From a checkpoint of a small transformer trained on Wikipedia: MLP 512 SwiGLU.
MLP neurons of a small language model. Each row is named by its layer, matrix (gate and up: input weights) and neuron, and shows model dimensions 48-175. Each number is 128 + 32 x the weight over its row's rms, rounded and kept within 0 to 255. Numbers have three digits each. A neuron's up and down rows have the sign that makes its largest values positive.
A block is one neuron, or neurons of one layer that tend to fire together. After each block is what it responds to, as a language model described it from the Wikipedia text at the highest values.

L7.gate42:126077167105097084095206124126072156071121045111088136182085098228152171092129122125126141145147102127117164136124138159171091119117117132133128146151113178095160161114093159101112139208120122140164129148100141150130163072160121113090137094158144120143092123179122109154042093129141121149111125117061131119145114144086195079138175149147106133086112066067152128113132143133115121116123
L7.up42:108164081118132123155109116128107119146107156144168167179122101122154128094101159165117197085149205120104131156133126156160107193125102160104149140117136193130139152177133158186104121116126090110163116115138167119116144174163097070118123136104114153136142096141108127114143108215113131119118201170108154094141162116159137165143068107151175162134093179178101095109038127132160111131072
L7.gate44:172106083123091157068124083074183097154129128154139123116166131153089135191157157139154097162127154105141104136090114092130095149116115176175088159079138156119063104163101132108079100140130143137122120095086119135071138177112104119133110053104129113196191130158073144145083127141129106156168112118109157106125194105136225153070126174099147119203131150177158098130159153084078156133122
L7.up44:102116113155104186126114077169146111165131160109152194189164207187121136162169124140155120160103144119148131134133100111172087155110144164185126098134142164161116124171125198140165133113217153101135127139227099180161073093112179055075107137168104119152114166162131150138117154114109145122075115050123158121142165123111118175091097173173124155150123127129132164163153118092138127069135
L7.gate119:122158148148066179094156114138161111138137123158115136139133142146155146114125122103155043093158100152148108096109120092142072146078087137101135101154147102178149122144093081124070110168115143115140088181123114125015138138143133132164111125152070095094092057116161112110142112158141127059116117144092152163144150125157160149141056157084138140097093114102112058159119182138132193131145
L7.up119:069091061097158148118185184104132159158135101152106161160085111108168112137154181155111078186080104104122093106109134147137145107161113125160118108144109124143151127143052092131113111195122125112127178117080171157119108128158130130140205093104117071135150145200114096171138118127103090128138120129095073115150111193160027159187081111119073078132123100136163073164179146126095154098162
L7.gate208:172202074162160170122144182095093136176056108061176105141083104118135099063104098126170117131120152182106159144145135073116134185212079110124058123135104121104143185139098089105169118192154131084091133093194115115138092161111189149119113090102116083131164128090126127162141119119110154101161194124154173139108133158150105101091088166151106122099069118162119174107120110094124101087143
L7.up208:075187091110157172119100120091142108144101199107170138111079136184133143088082184045163203178140104101159108134139167094154157152137066106166124133124113156116114137140176071129154150110181143151102116107145092131156086157155161143119169063115166103156137137153119107146140113092163177085153134095136122134066179138139165097116119196163138214128137152141086131145129107142172198077129
L7.gate245:055179127116102149128159127089096143142135182197111152120182132121155190146093069134091124148096120106153164098181144176172139132152156115105109161114128144182133093201065167137059116122204165111160092168128126118088196158132182102154164125162089129103145100139149046067128145095121139148131158094139121107162160105153091106128113147156127176164098126106109119121130137084083094162129
L7.up245:114120104073126130117132139147123152126103080187101125119170093155064195144103106095139095151122042175152079111179134155086159160169122165057080192111075069128108153169130107098157107155165120134109098121078141159054171144101124080126119106124131109147136125107139111085052159129096134137153177141152104138119086164170169118124109096139167110135086140079145076085175134150123104144094
L7.gate274:148077138080111114162176119096141143166199127131174148135090120135205094111189119104162142179125157113145099149150100085102142137138109164131159086135114159133112129169153135120102082141095067134130128128140178110114079184159121178098149153176134131122171109134111124096119156166150093091110138188141148091066090159124087147102136135110163210199164102117117168172113187153104133066109
L7.up274:099049109107155086089152110161108109116148140101091129136159128154142212130126106130167139114116187157184123091125109140105119157180182161152135136171190181146145113107151071169130107141122072183062165148149127150110072121156076115160122135124110148101127187104119155122152157180077151093082136139180175103113088152132106143139170151130125147155131096133118130096161153180110110146058
L7.gate373:094140086178124153112134093094186121098138101158127114153142092129138159132187108156123153206175141131132080130141069135079120168084145130125103150093071181111139153111073110160125143168187067120142094157124117100112099176113104135167104122142101115208142124122144114104147072106134117058125104129134166099100224167078098089181121148153116136153188126163121126142199118140140120096155
L7.up373:127142100152117105127154100148170110150154106126110099159091119116137166164124123133136107130141104121098086176098023157151102214142097144111136129166136169119102172100156110127127116196219091116191098158076129120097182114086095100160145161216113120158094143100144157174097082148109120183118103043148119095128130135126171138081123107086203151135142127120098147144166104112159152121131
L7.gate412:139178128072120205152153156127134131137085067157176117112131125164187123195143144132140095129149118134089145155139088153147115151133097170230156169150137169171184061147144127143114104131156148114124113096092147138107117079070149128201157094156092117166073126113181101165105158096102175154148153132174210104161114175156148146142141179095117164121134141090121140121134143133086115132114
L7.up412:162082116108109111142121131115071064145115192150141121151136127120139123154159158162168148061136144156123123099131127127164090138158072152223129126146165178176136130103103175135151137132150140117125196131120103152115127091061183124102182126115046097137112146163104043096085108160114117099111147092088127158165133166112118127100134153138087147174133138132129107091147154139045140084099
Description: Section heading closers. Closing == or === markers that end Wikipedia section headings, such as ==Early life==, ==Professional career==, ===League table===, just before the line break.

L6.gate232:139200095169157175106158083100126095126120189191127155180137125131117160138131154127153083142174090144148153143121184095159194165127107129128134133164133114124070132092100182108046165143111133076187144107117123136091127162137154172136105129163128104126088165072147109117153089092151117110144140157076184127115114160153183136104128150096094144126134124116150083126055109215046116118136
L6.up232:121105110127154151129163106117155130144170099133127141165119110081164108091144119130210120089138096095163179142129132125102127136152163176122131018148104134179114143148122144086092185133141100095181122165176127150147167168110158160080106151130100090138094181135121123126115099131127146080102142107169089110118165142139120140111094149127128068132121116115082135100108161124045100070169
Description: Wiki heading and table markup. Closing == or === markers that end section headings, and |---|---| separator rows under table headers, e.g. ==Discography==, ==Track listing==, Personal life ==.

L9.gate45:172170119124091134119075143055068086151196205096106090155168142141146066099108165061129107134137125109069157089088113141135124163135080136042124148138072139151190102112182149138100114141127060142141171140095062113077132161086106127122155146102142115108108152102128090128091128112212165085122131125125128119102188154094130081097121172155195150111110111148139150127113109139116094063118
L9.up45:093120152137061120115125095158147091191159139116169122104144083205067200139066136145111111098180101126137167126152116205127047138101123142048132158160165147165119097069126176133047116094168064125122169126106118124110165080150076151155122110122124120085095083115120091125101131096110143098139097148150190107119117159125127170108102143126084093143088142087177161128111208154151080119110
L9.gate85:146146136143132168099204134095143111110151101139097160094111107181169160132122097106123179116086089139109108156148120114157127151095148127108115088127086155125216169059122144119104160126136165114150160150142181119058156193105138145128118080024133111170154056134163105189105176148124108113115079091115192074101089123157084120132112097161129179187091156131106118131153129139126070103156
L9.up85:150137169159106168137145094128101091136189145123126138033074156168130121136095077144161167133164132091133105139126171128147072079155134129181116142203110133135115107110142127112141171152116087067122226184110166144112129111181137125168163148098143104186116102143133103088153113102144066159140121109093144121129111104130094165109159175101062141143108107122171128144131150141080064121086
L9.gate127:141117140133070140123121047095112127064133121126151173196153159146138112168158080099152141175139091094101137092155122143107188116147130106101164188103090096152136099146144104076118112166189132135118095138137144144089178086111102160129183141092104168180160129103122086150103131159175083135079145139140109089189143206143120157120124194073165072122069128092129107107127162165135131150141
L9.up127:094106175106163080102114099131146074139087102113081098121112103119199184155142093161117118129102119142162139130132168167162139147134119141113083201143092126176095154118114139173151131147136154132118180088101100089125148087149091134113082102176125162141106162161115024158135125139158157106118128186117088118147164108063185000115132135104134099128097071137159091143149125169078153061173
L9.gate201:085148087078093135141157077157094029133198070122094137083089164166100118148156196095145146183134161133142118159140130096155132142158139101170108076077121145166154187103146066129152128142160105109099160180127105136147141136100065165104117091131135080186147140112119149092140126200123152111085156172150166094089155159153149130073156130137112098106136117117181131095111192123122145188120
L9.up201:128172128122096136131183137145144030082114147153055135157138143140123150182117087110156183149137121106131117123086109138108147150131093147116133157115144085133100098090151135130141108142119164131086134071180202172066149122181121117133110099109145120140151153092164098115167127173167098020092189165167098177092134134161199137121034133143119106186149124165168082135152102168089108118106
L9.gate227:133181144127089151123118123083134067082117093169142069110185150141173121130101165150108174139127209125119161096127164152171078132147119109070066126099153128180162132084170106141100050190133126137161114193131172122120129177127122088101104084174171075125125136142139098139040176114133097152102125111115118096177190123141126154124144150131111128098161137086148078113101098122152124105181
L9.up227:116144117109122152116085085082117115166113078117147111172138136101051153175177121157172173196130194190082176185180144179134165063129115158069159200159129103139124063140128114151142184139101166118138133176102126190121130142079082104159130143161186091112126188111158097132141161102148095140097156135131126085163139135152190126140170137125087128139131114103132132137121163138138150157159
L9.gate254:067107100129103145141138094139161120134108120164113130154096123104084117131055072161147141119121129214132106112122132131146108138164154144182167162103126126154143147074065098185133098215141133177093136147119148175122107146088073137137136147137104089126141151045076090174115131137121140101127124176128165068176126125095099119108112079144140139135112123142048147085145185065163108105078
L9.up254:155111119137118105142098146101177140082129093142121126155181091158134153153121130115091161116192158182112120113115165164100145100136155109104117083110064081151113121146116076125170113121155082100149116159090111101149146134161140126153093164127109178165132109172129060135177204099121112110161155109172141150172112156193106167163090123161143174086176110090087056094182101190093160140132
L9.gate283:052145176100095106053135083070150144103136112147120118119083127129097141129193137149107094148158115104196122113045123124083150191137178162116132105113176136089133100155115069135185099130191134095096137153139160153147108119111170131188144100134134153162163099159154101109138146055109123141146101168132085141160161113155163131086137131114137088082081151093127106116142076139123132094103
L9.up283:137073110115150124156156131170169051098122143199175141147154130105127140141152157132073131139067119105096081111105144097135128074073147086113178140097128087138123166114047139103156117130171130170123082170082121087085112131146113131120150208115115130127129097099147123100141121141100148146055101188116117090152097142116136142103185131151145125134135135170127153065098156160101112109114
L9.gate374:086139114176118147132110121137105135101148123160113167150228162145086128103123100118127054131192129127122079124120172137068155160167103147079123128112105090158111175072162027136084093177135113131140166075125159112081119135165185118146101152121137084142098157102183163165132090114192166092097154169102128132127205126128102174068112075086141123164130142156159090149131111144119071095142
L9.up374:094104092120120151141070059099110140081116124141171143182147085140173111104090117165081061078200118148156128128077163147069150116095124161187122094152157140164177117174043162115077159117088102093123168149131113149104118131128168139143127124121078100186128161108097134143116142152144082071103146129087098121144180058100107092162105070140118063107093096133136142133107131149146169122093
Description: Section heading closers. Closing == or === markers ending Wikipedia section headings, e.g. ==Structure==, === Television ===; weaker on word-initial w/W pieces like World-wide, with, Wild.

L7.gate18:122137083101163128129124136157163142096115110089118172080115153140131106145126133139122098055189133169095141119145166129102119103040162205134078070150080053118084101157123162106119185116104131179136102175073120110130137077090131142119160119088115107121104119118030127117108107084132099084136064095197137139140159121153127162104132156102142175130142147166096136159121097105117159070148
L7.up18:154173125075120125144168068119134161193129145168095042158132135140092143151104118090107164076184174183150164121093135120119083130116121150110107187136135125096123086127101061188113137090151165145116147096160115153189096137142115168086180086137116153079106151135106122119234106141152161138158156130076072159120185111102117152107139165096077065092141112183112132102181141143116112127152
L7.gate43:158103095091169125119117130142160090113112141140177137108093112121088168154165144113141146091184065138190147094187172118151106147106127084119138123166154132070184133080077121119109086090114143223111126129154078143173176134163169111119164161175141133130131131110107140121091112163085101116054065066092148152125146197110129113169181113105163191113154114067173152127139106130126125113155
L7.up43:154094111159154117136159118171108124187117109095091168155131098132114180193145080104200108170141121115126131143073101123096143134100200123142124099124124103149127085127104090155089110135055115107118137112098068126122128126143066124152169162163096130069072135165151143149085107108130099175082133132122187130152099143162088109076158103084107148127148104102213197175154176110062120115180
L7.gate89:140087140103087138122161087093102112134155118076146061179093123160110155128120115154112143134128106108128135192083091095120149106142185112076105137125090144094083137170107097100132133117132093151112123205153142138138077105147144204156103116090143142125052076161169089125125082115158202129106181083112153149063129099101097079110133121140073102166151123169161125121168097127115111081148
L7.up89:118152163200099187071146100116135173170077135177128117133160117125115106154131225120149171112083113128113183086111079151055101087125158163118084075152161112206134134130142151078133128094137119111135136142097130129156109070157066155124136159095098196099149088151074070105135097126082123091093125133121088110176086088192135131113141163162146128140156108179079084110116148166162149109112
L7.gate150:133141129094133163118124172183171107095108114122080179153078093135126155134106110115155104138159108123156209132116131125166131121121177179118122124083149117094123115111051156115159149070155138099065130099092139122114091091114114140117121152193135114152106136101123087157163123094159181164141139090116093132063118123146157126156085154151126156213151147206127145122087149118118120092160
L7.up150:115152102123161084125116102087137175161160147123104106114121128122111120146146149039124127099099147141147198150122108139138207136139164112157163130106153107126173158133134121109151141130134207158142120125118075162100147100131140142144124169181174108190110134173172109067114176141151079127097060131116148124091127115166151152157183143148082127118141180130158148097082127129083156097159
L7.gate230:184124151157178203132071101106165159101105146172147085101111139102057136124078089069130161149115118109154131089141135149168146116139133146107106093125185097124126168150149114036119145098111158113156143191192112142097087102163160155155162110128137179093137161150159143111166085106153139135132161083137117131062123136069109125105121135132087162173134137152100110080104153167108100161159
L7.up230:183139115135111091185141096085141117093084151129151104107161145124151145130136093153152118056106131187115200094140171175126083154182150124120133093152100083127159126159071110122134198143127152118191074129107078126142155087177097161171154142088119160075131138190086162110119170089157124099131136129101100079053089118168102157102157164149096179113120143171119220122107158119081154070138
L7.gate338:140103164135144133149148105106148089118148157160095155127089114175148131128090100057109120113136054156139138174161131098139158141083170125067136145115134088143146153142106127146089168124051089128156122186104149083115078114122154132122137176133103109147121154136096122126144119080136158080118084134128144166089146083146128141138125116102173145188148069170091145113153066056074048153174
L7.up338:150168154159141129152060110100161141203202128094074168154193119123167161094059129095131096109073120130123112078116168117131101152155144114200131148101173119096194144145159087096142201129105079103068200131169032112120083125093132097117177121152088128096152099133091086122175157125120187154162180116177091167132137113096177139142146131172131181134130143113068099166113114081115110165112
L7.gate400:111112139147155097093169152132132168076109162127089123122144134144107173067109134119142136141127100128142152146060096079080134060114218158101146139096138152095144109086142133135092148111118172149126146165113127099114135091159126156132167189174101185132109153174114097153093099096120169159206163138167150168126171120115128143109219069122175205192118092127101134129085128089118160163153
L7.up400:166071172124108135162125103129118192132099169142067145176102129131128163104120116128029130170145118107150125095137163182175104169123182160097108137109116080128166127176091137053142071079135156108091127135141176135129156119199134163124112096157080157097102135124087102093160157146109179161116148108118157125122153119110110100144207102070109130140129138148074121136155175108134131119144
L7.gate462:172097099118119101164095077132138141137121158203087158152058122118138156100121123124135163135121101147169122187109144135148193115088106142094119106164192130105164075136137124086094079130154095141118189085162112071145110113140076146147128167111050108070126157074101143114192110099120186131136161179156152103091118127054140142138104096136150189137185131127159166143158107145111099088169
L7.up462:134187159149112094135121102091131148116065111147116110114102096065045114186095112047146081117142115118127163100111089161123070102173104101135086126180134128174135163100107156131122130112100090128117112088090093192117096170131098137078126063098073156096109173179120181136111122084135164192122075149148113109109126196096072127143153190118137199131123122165170117129131168167091169158160
Description: Verb inflection suffixes. Inflectional endings that finish a verb split into word pieces, usually just before its object, as in show-s, us-es, celebr-ates, exclud-ed, serv-ing.

L6.gate194:119093109103182172136152141060150104097121130130132135185092194095142167143089065142125059109151180142095140161137135091169098120109123089149143140184134123152128098155128181150140113090092086150148143175141134094126140102129101102139152122114081187084152116086128059184151070112143102096097122068120133109119169143127087149132123143096087090199135141106157094159094099080088157118134
L6.up194:125096089175175187120106073187243129157146150118141093157134156116072136146116122083124123098086119154073151168153126091097079190131121125114119122157152160075122187171101130121135116109141156133076077149153126151149118077178134148196133155079142190112100137089064103193126073114139079125141135119140189074125213103111136132066156115130088102171103134114137117114098065148149114130136
Description: Verb-completing word pieces. Final pieces that finish a verb split into fragments, often after "to" and before an object, as in produ-ce, acqu-ire, prov-ide, join-ing.

L9.gate8:175152056130171141152114142170144119181095176140150117134159212136108187150154139096144095195151106083126167135115133119181173204124167111202127137182117040127134103161170130090069120175155154120124135109165137151138171139086198164162125149169145102174154132043111084090109104116121125109142154128120155154104090148129132159088137099080153120101137110122114081118132117116145104143087
L9.up8:120134112185139167123074096119123064129092154119103133165112088111132075134118154132093074061128184186092135137095107129192165161130155173089130180060104131110110136132082135094112116130102179107128134105106132166170085155121091134074144094083143127116169166141134103142122094137180164168210083100135074172134110082099094135157150144141113142143149158189162079112125095147134104074129
L9.gate73:144189085113150144147097114131099129120171121092085065161124138106129192125095124128162125091137117150143139120042131172141099149131128121118173164125127107080134121161121147140140189036129141083046144218139063123099120102191108121157146161115108127120112143101126130129074216144163132100164177130106172132067095077095119126109132131107083146181170139081095156116082120094117132128134
L9.up73:141090086122144129131114084131135156142117121075097072135107192169111112140122135144155144152099151209136102121094150208127195108085139060174148123153081128121121152165125158161205197096077125117146139164135096156196095093138100183099130122140088098123175123149154150135141167128179129165100080151111112167060066107108132168180135114102146149114137137184156141082092111087151148113134
L9.gate78:123139163144108126114146155178047112137156090150153132097165152134133135135187144113134129090060170147096095121070155120136128142161175086134125133130120087123119152142117109171165186139115111105105142115110123175123102172122105112155146114115114114103172138156157101093067162121112163110090071163077090171110121142177149157107077162089144140115207132146149139175110112139128142152146
L9.up78:168142164167149130123121158159050154172148115132124160161141141123131103163118129095136119118113130096180063181093113069130140125147111131096090150125156142056185149147140129073158149128115092112074137108085113140109112128136108131129072127073158116137166130122190121193089145115133138161168088051101117101133192118181126134131067134077100136176176121148159117178108159116114144122138
L9.gate150:103089136141105151123149193094163190090069118144121141160184168133142048144149162104134182160166087173095068065129088143174135131134138107120094108171137131100154148133190128135099107156121128143101156105104167116108069140106142119160075095137093166127157122173091139180171171148112135134126145125208159091117145116081124041121185085152094199123159100107168135127106136117129117117112
L9.up150:168078139119144126136149133121094121151086126099129148158159183143101091142161115113140148104108184214145072111128157126097079190175130155104175151137121103168139116111133113157105185092085153131164124121100120164098151107143059158215115107101115120116152144124115093081195137171209123106174099114135139117086132166145163174069209140096160167160120121125105174112117186135153124151115
L9.gate232:167154115108137184149115076163168119107139130144153137101138184115166210181115107171136095134137130149127098124115161197187138156134099166136110104112160132086118159172116079127129108112150188129054143172121174135109200106101164093136105117098168104095146162103120083157117159133177114161105104138076112172057143068157057127121152094191189143154134119171109150184188038166135101142114
L9.up232:176139125108145164169134147124135131164117151122145074099128190110112173229147148124061116149125089153122132132141131152187146106122116150124102117132154118111104137132103120089072114144160130182119098179127113145139160085130201135175094102106183156139152107111168069137145140182185137167131107110075134114078124167189124124075183103166184110159062104148117095155165094132168096079118
L9.gate236:092170112130160077100075124160149127116093156119109141102126111184093172125139131098152112127128166062149149129153124117160124166106105172150157118108136075152143123193125167093076154148103148150066102151105173111126131159149111157151118145099153073099080199174114060090146053107139106125107144139123124132141146126148126122087166121165134129120129115118081109140092163075098114086167
L9.up236:150084153141122130138106132132151137077074136180097160195106131128137129129120072108107140145078166183098117125101085124101148138114123109137133117183122092073139148169139044064137168103097111111117107151143166131160161179081152166074134138112156070102160068103137104156081116165147071121112088091118117093096119132089154073139077067142078116107165148154157229132154127091135148106171
L9.gate325:146156125195136102139117095118155196069147173136132150152125152122162139119143139059125149141158149147087177162117103099131116194087166070146112104202170128140181128106110124119126150124151102180104150121148117126167102124093118096194133136083135146119173137104091073117146139107130121069170125156144145069105127112137120132063157118084131122210103129107144179157147091087079120117125
L9.up325:162143114111203103173147136130112143057136102099115159154130210120153155134081166120135117093135144108147180100152125149101119143128137053124121172143159132082133094095099082163157137115164123173120148156167108162129115146108156072129131064093135152089128131081149119115155115137119111134205161172127107140108108186077140142052105177159089185196094106166125153131180158124152106177087
L9.gate507:167088185145158073098116145166155142157131153095202135120153091126083128174103164123174109114153134123060098090072135090147162147171165082086131080183061114163133100236165106112097134123163120101114118172097125170164164122176105164132146143129136153147112178098089115150093136111112134174140130127113117137111132132199108131135159134087148150137159120111126117209087120163049125096104
L9.up507:170096152148153135124117132132114119129138150179113058157181169105120102146117197132156109126130113138144118130076108123165142139144105089131141151120124137120147145094095147113126167130138169182199161182086152093135117156186159204145180154116129118157116164122211110084139107095149116091065144056116127127057153095188099159102114139115116063131138138151137174167198184049153149137134
Description: Verb inflection endings. Inflectional suffixes completing a verb, often split from its stem, as in call-s, recogn-ized, purch-ased, B-ased, plus whole verbs like used and founded.

L9.gate2:093150131112097125134136158118174121112066122138158137154111110156118187136073099073105153163124125100132152120110115072150159117172097133173125117075107110138211170152100164088106110137155052168113113080139159154168161059159156102138185125145127089093126183176089135090130064177107180160119102167105129094149169134163079108148126129113187158154136138111156131108129212172087120105164
L9.up2:133164162084150128124143171095157160118098174178117121087089155094141157115134167141142123093127152153150145129137120109150136088127097111195121165115095171191146162102141161151106098143152164124161106066164145184097192098112102092159212169176114168176147142130122127126132119112154141083117167120187158051108101123145113115103130128112138094141107159156083095078118159128091115137107
L9.gate55:108125091154149054144140139131148098110140131148128115121085097184164095120078106139124093184110144118120067076046080090148172093131124092084162181078157143090143092116089110115166124175121108135171203103097129162155102156078116206182130107175137136171111141113143126124112156122101124141162091076112139136057136104170093134126130123092131155116158177196122132136187091082165144121124
L9.up55:194097065117120135152135116130107139043128113131170147124178148152100131129128121101079099121149163130092120109161091107122119143108054072152105148176086179169149127141168146108122142128116120067173139092182184134137107148134126152140123125111136168109098089191164148123178110128130119110110048112164159099088161077109074096144151145081181171132144114103101179105196101115084111127096
L9.gate110:160148104138089076121207138148185134133152147136172091132124123114140106130107066120097141079146109131157079097106155098131107066120147098144115152124170129136127147078140110158144113143118089087146137132079139126150093153069092105149166181130120123138138132164047103134082133101081111150162071130110141148137191049112087149120147103140136181142129151079122100105160144110121123120191
L9.up110:189172133098129134139063132079141206117100134153126158128123161106026163132143128181144135129138098174138122060120110147150126117131091084099125139103129127173138159127122115155115171107099129171071158081130142149110165164095202178124166127117195116148128102179111095193126118113120076173114089119168113133107140143132126108127158120133123105128074204121162153124164161138145116106142
L9.gate170:139104088139126084162156141143176160121127122117178139145154146090139140126109110156204125162158099076145119100123078090121126205123117159129098156149144166100107170183136115099178132146107097044117208107113167107074089127084116199152120157091130122141099093197124129170072123167137126140106130150120187113134156057099166128102133148113153114125131153208177142148167152119123189131141
L9.up170:169103092139185100167119080091172183166139171140159053161139114154197153167098085166148204131178123123106158106160123143054142217111068165116104173134112153169100155114185140090145137117121121158178122136097072113121085138074128140121111092123106145093125135131095133178085109146140135125071136153116137148128180103104125178092152196108091183099113109139168155183193116103153114181150
L9.gate182:098113121144138061178174148154141142173171129112183114100168115137120125140075061111184087174095074076106115133076165168035109211100102136056130109068132194140133205135126136142136112137088087133156112173111136124159162127144164162160179077078077158163082126193115082082155093084135152126118109088139113185177133142086096115139098143122185103091127117082136167179134159135122171146135
L9.up182:124149158131141157099109120170134177152148119110159136164099138116133137185084098111118136096155121086125182230070148153109150141121118065191121140096174145103160147134089121172158169127137163090121052168105139111157155177122174170091162161106098128137144170155122124136069136143131192099104089067145144141092111167141110149139156104106122110073044130079147150118129160126101149169097
L9.gate352:185100150170159140099083114137168133083111141088098123125148117144122116085134126136141123173118131156085162141128138145142172181124074172164139133124115134203152120093093143095089139099099101145115159046118167152124063130054126118172115110139113139113112155107170120093146119111163089091125075082152129129109134094134106112100093130085184105168107156192126102071102131142125152066099
L9.up352:143115081145105118170130114150145104090049066145121088142116098160081140141096127121099116140086153117171174125168189123121043066182120126141103053128130102173148111177138154102131149107100157125174109095092136079113173136113106111127130112119133122189129171131084121102070174113138097137111132071133102078114179132123131144062119127084124117177106095171175091135103160109098100195181
L9.gate381:130102110121122150120132124202096160138126118172110131152129159065153163116106183078094125161210116168156146146108171110197074112177082131132064115132116210082177166097138129168070147146155143142100107123137130122113073124114118127196191144176129171130142094170092119113067116123139121131089127153099164163142098117120196134109143082190203106120149117128105129113098225149132107058128
L9.up381:176149123105101117197151185114128138144120134199087125172134120106122086092138054157101091079142151165138106078121141151135079125177139159136050093078135138095128129134094169130116094117060073084108224108150156107122171120131145141122116170123142153113147113141084155135099050215119086121138131133058135120083143159116104160139143135180118154095123136066106143087146095170134109117156
L9.gate384:113137092044089147179198134121127102150103094083161086085106130202123188100073140121131112084139117188173118093094119077120150180161129031105158103124097107111176174150128111168131079111110107062126145160195139138138112106158099089128142158131155118132151100135121114144149094131178132143117112155163140101171134103127147158124143064156162102078122182108137192172122166066122119130157
L9.up384:202098136070093123136090126110077152125109106163161150006117099163153143154092116115137118069158118217160097106078106111148166075121083129105150134124158154145101166113147140083189144155121100156105131146198101195088147142130083155168155135157127149112137113153067098136111108103115112142112170146122142103108134105093106175099153136096123116103080121190201149079103165097141169130127
Description: Year-number final digits. The last digits of four-digit years split after the leading 1 or 2, strongest in full dates such as May 17, 2018 and March 2, 2022, also 1986 and 2003.